Weights of a small transformer language model: 11 layers, 9400 steps.
MLP neurons of a small language model. Each row is named by its layer, matrix (up: input weights) and neuron, and shows model dimensions 0-159. Each number is 128 + 32 x the weight over its row's rms, rounded and kept within 0 to 255. Numbers have three digits each.
Before each neuron's rows, "fires on" lists the tokens most often at its 100 highest values on Wikipedia text that the model never trained on. A number after a token or word is its count.

fires on: "st" 15, "er" 14, "'" 13, "ist" 11, "y" 9, "et" 8
L8.up626:156093158129128115114116095179149090124136072104140086144155150088122117138124066069123095147145157117142147156186106138205181120137148093135142127207168223139182129104148155136122161096119133112190120111132088135120140122134137092025127153100095122122112127093146128127145164147141141119112173085137126161173109131095105125117161103150143167168127149119006129133065107181105124146135109129181127142186105089140121138106105149139109078096128168106089131111106119155181172184176175

fires on: " in" 35, "°" 14, " of" 11, " Mc" 4, " de" 4, " contin" 4
L8.up479:099133103127148074091132143153169100065120134086148127149062118134112116174120172121182091205084109150135183111129122154120112129115094152104176178168127140112128147122105131119154231132065166152156092152101113205111108156052145186148113118156135112121102108138090125137088113130098120148142118157165124121117146053116123069148108151170110069139089119094184152130174158187070149066135128157189143093121123113124140151134104096104134164130141127130099091115151129175076074170090160

fires on: "ost" 36, "it" 13, "pp" 9, "osition" 9, "ep" 5
L3.up155:183068100121126124104110136142148126150161146141092169134169211153175191132138087148110155093107115130166113127144157115158118099099139112099134162111127130140149138157202170176125151060131095109181124115192167155111129158079120118094143095171127123092180136130105124090165137148103120056209147122167127114166149122052137096132092202121066116173097098184095131074094141082130157156145159113125101087115127107109117192127127069171121145141193140114138130076116138103175094098121138

fires on: "," 42, " in" 21, " ab" 13, " s" 7, " land" 5
L6.up378:121102149170129138129096114109154115132141145103112111161094135111139129107109157127180177103114155145110133163122100179121109130089086117126200149100082149113150103125050135161105164141087132129177151149101115179150128175147110132081118076124098106108163103154170127147145130192081145129071100141160160078061116100121147087144119164144094105230099110147129193174093170144088203095150165163170173195152120093159167157087132121145150097138166102080098159178127178151135187106127161

fires on: "." 30, "o" 21, "um" 10, "d" 5, "i" 4
L6.up353:140167148120134099088165154132068118141123065145154112033086127130166096115160183033110116171123133141149133146135175154191127148150135123125208084130086077166167160129120101110140119125120147137183157106149148113126133113176155099066083062093107193133083153110161098127124142126128093095186166099090135122154110161068122101130123125132117124138119135161160155155111084148120112101131198121134074148058070144084141136181117165155174169089149102098133129139123115140154131104154184

fires on: "ation" 22, "3" 21, "4" 17, "ute" 6, "an" 5
L3.up385:092099101199087147128158138194143085186122080104129154091136145148142179090123147131133109164153195127155150149107110125126082090132103152145090109172151083101106141124094104145078104078155151105107114128137099074112129141103092206134143175152138127110098141128118173144113146159109066125104152060115105193146114139145137127098215105185134180128168109154096089157113128147108165126101134149132150080132096056114088099146105126168096125064094082216133183150106094140157093167124106

fires on: " is" 26, "," 11, " it" 10, " because" 9, "though" 8
L6.up473:196145084111147178184115138072102171145156176108103203130125140142130130129099156106092110078120176108081165130119145114195144131127162113105148095078175151134145120167130116084102129140105097127136113081115105142137175147116196128088124109122186093147174149138066078086088073114125190127119111113125097124181119125140129080155161197133091125124140110161135117124152131106109150130174127171187129119169148140070187156091119204131212123076174136176096167106129124127081103157142143

fires on: " tr" 38, " g" 23, "G" 12, " sc" 10, " col" 8
L7.up116:113152145138130093136140124096122117138137096161120111109152135116188137101148184064180132156101187109170103078137128121129142140147021131116142101176144073141104102132109112105115152115135151109113145132112173106090098098095151084083081132120145124097141105213142123146199146187118163106079152099155103122153112033136067080097135179165163080153131142057170130161096155107104142101133151102141171180171086152138128159090137113140195122147152072126158176186128102093112131149113131

fires on: " h" 30, " co" 9, " P" 9, "oci" 5
L8.up450:141088092098141075119159120102090078078096108193141142133155159141128074139131139173140147148054147193157107143109098196154089133157104172132197170176130135096125119133119102101069130080093163117199149190149143139100136139091177115126090086095101117174164096189151119164092110119066100153128217116155091149130150121126140132103101131131077107157174114150136127093093104164121115137173183122117122164173101137143126080122143100059131091124112107103069145159128168140160149173139118

fires on: "," 71, "i" 17
L7.up205:094189140159150076104079212149186147153111112122090133105138125193181111115095104130110117128074169148144168170136088160113107124123131162123201117191146173132152125146130132149048143134100137181112145149124119118120101150171152109130158086070123141141154138189098095044147089118133107129139143083118195133143168148073218104099111170132088132174187132197083153158129124166126121119132098145175086167091126081131134170126126151169135122135127130112081147166147158165150148124106124

fires on: "i" 35, "," 8, " States" 6, "r" 5, "ry" 5, " United" 5
L7.up330:180195135157146111108122168105103174089108087176128112068134101098098101112107129110089100125132148131092121138145141148181118127126151153095146124174098182132110074132153110091068118119116131113136087169175115172109109139134120116098089107054145151074139107182084107140097145166162089124153135146126136152162129112126183096094121126108075120152125165174057089168081092177083155157100069110112143173109130136123101189134114129109104085120103105068022165168100170090166131098131188

fires on: " College" 16, " War" 14, "ter" 12, "um" 6, "re" 6, "ork" 5
L7.up320:158122094154186088081161144119088092111123142141140051143112114144111124128126179136195084161146115128185139183131110129106215163091181159098150101130063124111094090139093103111148122132131105133199108183117125113125130223117152134117073129177149138101157128093150078101149173156117142090131192097136112124078138107031124103121109141168111087127131074095084139137130109140075106147126208119102143106120119105142078118131106115064110127114135125086123136167074130123154162100149174

fires on: "ish" 15, "it" 13, "oman" 11, "er" 6, "ach" 5
L7.up579:109089140158109136176189141139146161184102131135163182137120113055152101099099125130105174128118165025083116118119136130111130156126094149109067094143110149203121112122119153117127102151114140126226126131146132108086116179125162152124123119090113110084092155125159173151114091177122139128151199130149059153163148100140120087080179177134142162186183158131110106076127125185115102112129111201174126149140059086095146144104086104150154086096132124139079111107127098118139133159176155

fires on: ")" 36, "as" 4, "son" 4, "ions" 4, "els" 4
L3.up147:133171142125119149076088105126063121140134132142101132157089132127125161138128131141135117112057170132104073164086135159134117119176190084134205091134135087127151140159122193065161158052162123083095156151125120168130123132045076129138122121153122125105134074141121163126171138165152134084097162150117063143126148136124138097064170136151135103128099143080115102138135147184176139178139101123162117118152103142050165174123136145179128171177122123161044204167099107093135124134101108

fires on: " pr" 30, " ind" 15, " ex" 10, " g" 8, " ann" 7, " tr" 5
L7.up301:138126149125144107061104107119180095172140152143111058065135117113177157137127115091162168150113204109131133144115131147155162178151090145103148122133154135164098150123143133088153124145170139085108159151063096182095091097105145106126114124100112188126114103120116171162151136127133182100115075080138087168145148122188065105138157121164111103148071113079067170142106133096094137142137209098134110110134004133068167087113132110123159121153156128121137182160125074095137102147153158

fires on: "ro" 20, " Pro" 12, "ret" 9, "t" 8, "r" 7, "ra" 6
L3.up536:135195091102157066147141119150167081191140103130116125112135167140166132125093122046146131139089103122201101161119120110139137112101143154074053184155197152142067187143162119123075202086089175117155155143135146147067045152134142146147072075135130204115137121148155163191166098120108110141136153131149103133175116135135189139129150108108154118128098091123110144083125134133109165131101133146098109128133144130144081181172116139180172123115118120101141157126106063098118086136096145

fires on: "rit" 19, "ro" 16, "u" 15, " |" 9, "rain" 6, "r" 6
L6.up566:203119112127138070108092137146163082195095086091160132125164145157220168158119071127141134103089201111159110175112171137150139139149132143068083133180171153137120106096137202062097156136112143099139182190110131078173098121129093115138196097127128133171101115169120154137139101102147168120147152131113101148100108147104123041141118102108158135150084137121132143170124060121086150086130141119104139140116113118145080119157137137174115090100222120124118139104104095117109064148119126

fires on: "and" 22, "ark" 13, "ph" 9, "eter" 6, "ot" 6, "ary" 5
L3.up196:081148094135134154125134162143124115142151154116105129132099185076194126122076109090106140135126072131163147142145115117126151145125153084161143122161159173138125122083152163073142156130097129116151153169126181131134156168117131077132184067101149078141136092119128149115122137093159149053135168054132094098197164080077096106084185120104159103133209092134125122136125126129093117127221121093131105116189149109152163148109180158172156146084120137122090197123115113154140069072059144

fires on: "ic" 20, " 198" 17, " gu" 15, "ac" 7
L7.up626:207087062160083110151148129128145117128146083163139147117099124056112166135171104151142215098111098079144122087123160146189097186119133083081137105103169131089146167146114103126119136132097115119123129145162107175126115119115090107065122107125085099077132147105186125150133112141130158062096106171152118133124101117160188137095095137176157113170148115073133131110174189119063174146165143125085161058134160163101150153084151116122135078140128113108118161174218107156152105135089118

fires on: "ers" 27, "er" 9, "es" 6, "ters" 6, "ed" 6
L3.up293:148118107180141120120150151091172086168154133097106110124090093127122152160134130145143131169108114114148118105062127108125148147164175165058168134124123142157141178112062181155138150105123180101146127157054094074137174151118120078119127128145122122117116129110160125128148132116099110180151148077143080159125139138068139113126116136255169115120161074097114152155192195132153155114158116114151112110224123135087106060126106159184157098124126111144170154152103177142157135073077140

fires on: "ri" 25, "u" 14, " Re" 9, " tra" 9, " re" 9, "ru" 5
L7.up216:230087095121129115109100147084127128130119148106061158133154143132100189151126139095168150153119095111168158124094147112158129191112154160117136095165095122083156111155181162073100096117149133085133142146094133128129110141112108149130121165139136162108150185122094119149157120096134091133117129102147192102128124069054158119123057160146125151164085091176135094136109121139093106174142170115094079137123114125099116185180095105135101050139210047072153085141206156130118129106105121

fires on: "in" 22, "et" 12, "on" 11, "," 8, "estern" 5
L6.up346:104100106147151100118085204084143098165110147168141163155086189102120127118147106064139117135101110106143132185104106114099146134099158102166204068071086129148031115092157161099109150151157078114133128144155117153093119183061204142131119053092084160122165135110096082153137127070118114136077128140118087111183163089135098083125133097154112110117159089144121118158161099136112148108100119168092132143146125074121120195097146158140156158099122155087165150113166149157143194142123148

fires on: "d" 25, " from" 12, "ine" 9, "ic" 8, "ud" 6, "i" 6
L6.up104:171117086099141174071137119102143125160144075114106069103149162122156169144187167099184112108180154100117130188160089204113116128158117149103195107114073173105151132147147126096093146083081186148180140126076124133138081141146202095153130059158071107147183117155149103128166162118153172047167099129177144165140114133101128105132122095151071144147127108129172158139143097165166110157130190150170138120117101168148148201142135156124103148079142127118107130166111132120125120086099148

fires on: " No" 14, " so" 13, "o" 11, "a" 9, "p" 6, " set" 5
L6.up106:155133107180138107084129113147094117100120141180143156114143083116195144129110139149129090157125107168138136081109123150184124139143160135104162091186181063095041183174168124141146148104119159109210165129181125134126118097130127114094147115127117113089106123145143092130072106206031146134121145157093181160199104095090123111135152161115121122091084125147081141136092103135112107119150087173147069131154076085135131119083135170134139077105162102124105130145099135212123135070138101

fires on: " ex" 50, "olog" 14, " Ex" 9, "re" 5, " polit" 4
L7.up401:189166128156174084101142148095119078165158103135118133069163113157136184168184147179108113145091202141160130102162128132128097158174107120099175108107128083093071165095160136137120142072126098118178153162103124161108157148114158147109148110096134096170175118128144121153129140147174083137219117170139099142135120139138147121121099152187119172121161150130177147134112093134137124102136171103184081063121073091052119131123103103111174074105157116170102176149118057100081112164134090

fires on: "an" 37, " ex" 11, "in" 10, "ones" 8, "n" 7, "re" 5
L7.up115:204105104159169087112126119163138081191173139137130094097182168135115159174155108098074153122145133147171161140135173130224134150121110134092141061131129094156147163099111101059129116108136177128144137120184079070098151110087178233127153105129098158120184133109122159147159161140165064139177141119129056189154107120112133098131163113149068113166127105156145154093133108140139155147170138176102080110113133092101071130073156090123130118109127139135139156164106153123118110142150115

fires on: "ian" 23, "er" 11, "ival" 10, "anc" 8, "us" 7, "is" 7
L6.up574:129102124129127143104123163124132135170127057097102084115140119123163080112170159097164081130141125176089131153146129101160185165143140091148128139140123134171115100151120134092108102077164138116164160136104127140108085065093136151164147099078067097115044133143118108092201073159102134143145139095138162100134177133137125085063091150169103067165105115108147140162146096123067132089135101092173083082194183078158122151178096094133093104115137150155095093125099100110168131052161190

fires on: "o" 28, "C" 11, "," 10, "-" 6, "ame" 6
L7.up333:122165154192128102092124149113102120171083177151128105080163149202078099121121130167116145144146133116122156098201111117168105136157116108158177134144110138092125114114119136126165124085105151101206173086075104114106128088186102084128158065122134137116101110156104087100094089083107163092144069112105120111098093151078138093119142123150111110149105131182100159164114140166162123184232100139166125143089130069113095137111064154121126126136120076135149135179111172133083166060077147

fires on: "ro" 19, " f" 16, " E" 9, "r" 6, " tra" 5
L7.up217:136195150152121071163095118213098070095119141103148167047127084055143169159128065104212118135091194135120141095134166100106153210136142203128103115181142080109129158120145173101085113120120137081094099128146163139086076147119129106105135112161095134086127143149156139180135112091092158140203156106174138163204122141092129121096120111165162065149097128128121158143124121129126125141148134086129086158085083097126126116163105132139143106173164124089100131106134123124112104156123137

fires on: "e" 52, "te" 14, "us" 11, "o" 8, "ure" 4
L3.up415:161093119205151082092191050121133106121156136151127150108121146113151126154105114127166143117145109103115101097142156210137132174150078190086151080181099096111138119135132157143135076139153118132156188178127109116078103123113139165169159065182184143101144134079163101145111112097090100115067137106160168140139097185139139092122093188119106094100090067066176143167097104131115144149165139201150126153104083085110150131171111114158094104123128070116135123117123176168120131120121070

fires on: "er" 29, "or" 23, "ed" 9, "erson" 9, "ic" 7, "ible" 6
L7.up198:106076087168143110118103152128162140195085155104108120110146101161205126159199092096138122140159148083128122061144104123161081119124106141101143078161138120097155169124116089132146116097092158146137105125127123099112216136123057080155141135061071155091167157169147119100129173163105075126179155089110114133104178153087171115131138116144115159145160100135125103167147160141076107151124127134227149159180105068117143148101090133154128149087137108054142136205119126163130089120114114

fires on: "h" 27, "ap" 16, "if" 8, "\\" 7
L8.up138:153156132131126159058120139179079111157123157163119092116151078123147132072172124106162121139102087134151135158142140143155146155136114148143142106173126164107149127180106172118071111115113124117084170124061160158119185085118087142063107113081151090111122124157169088124185115186177116158115228142152131137124165137118133109115151188135141204171207096139137130162155149135140085165186188081122131172122081142096123039116125135200113140127109094107120094147154145111163125106144147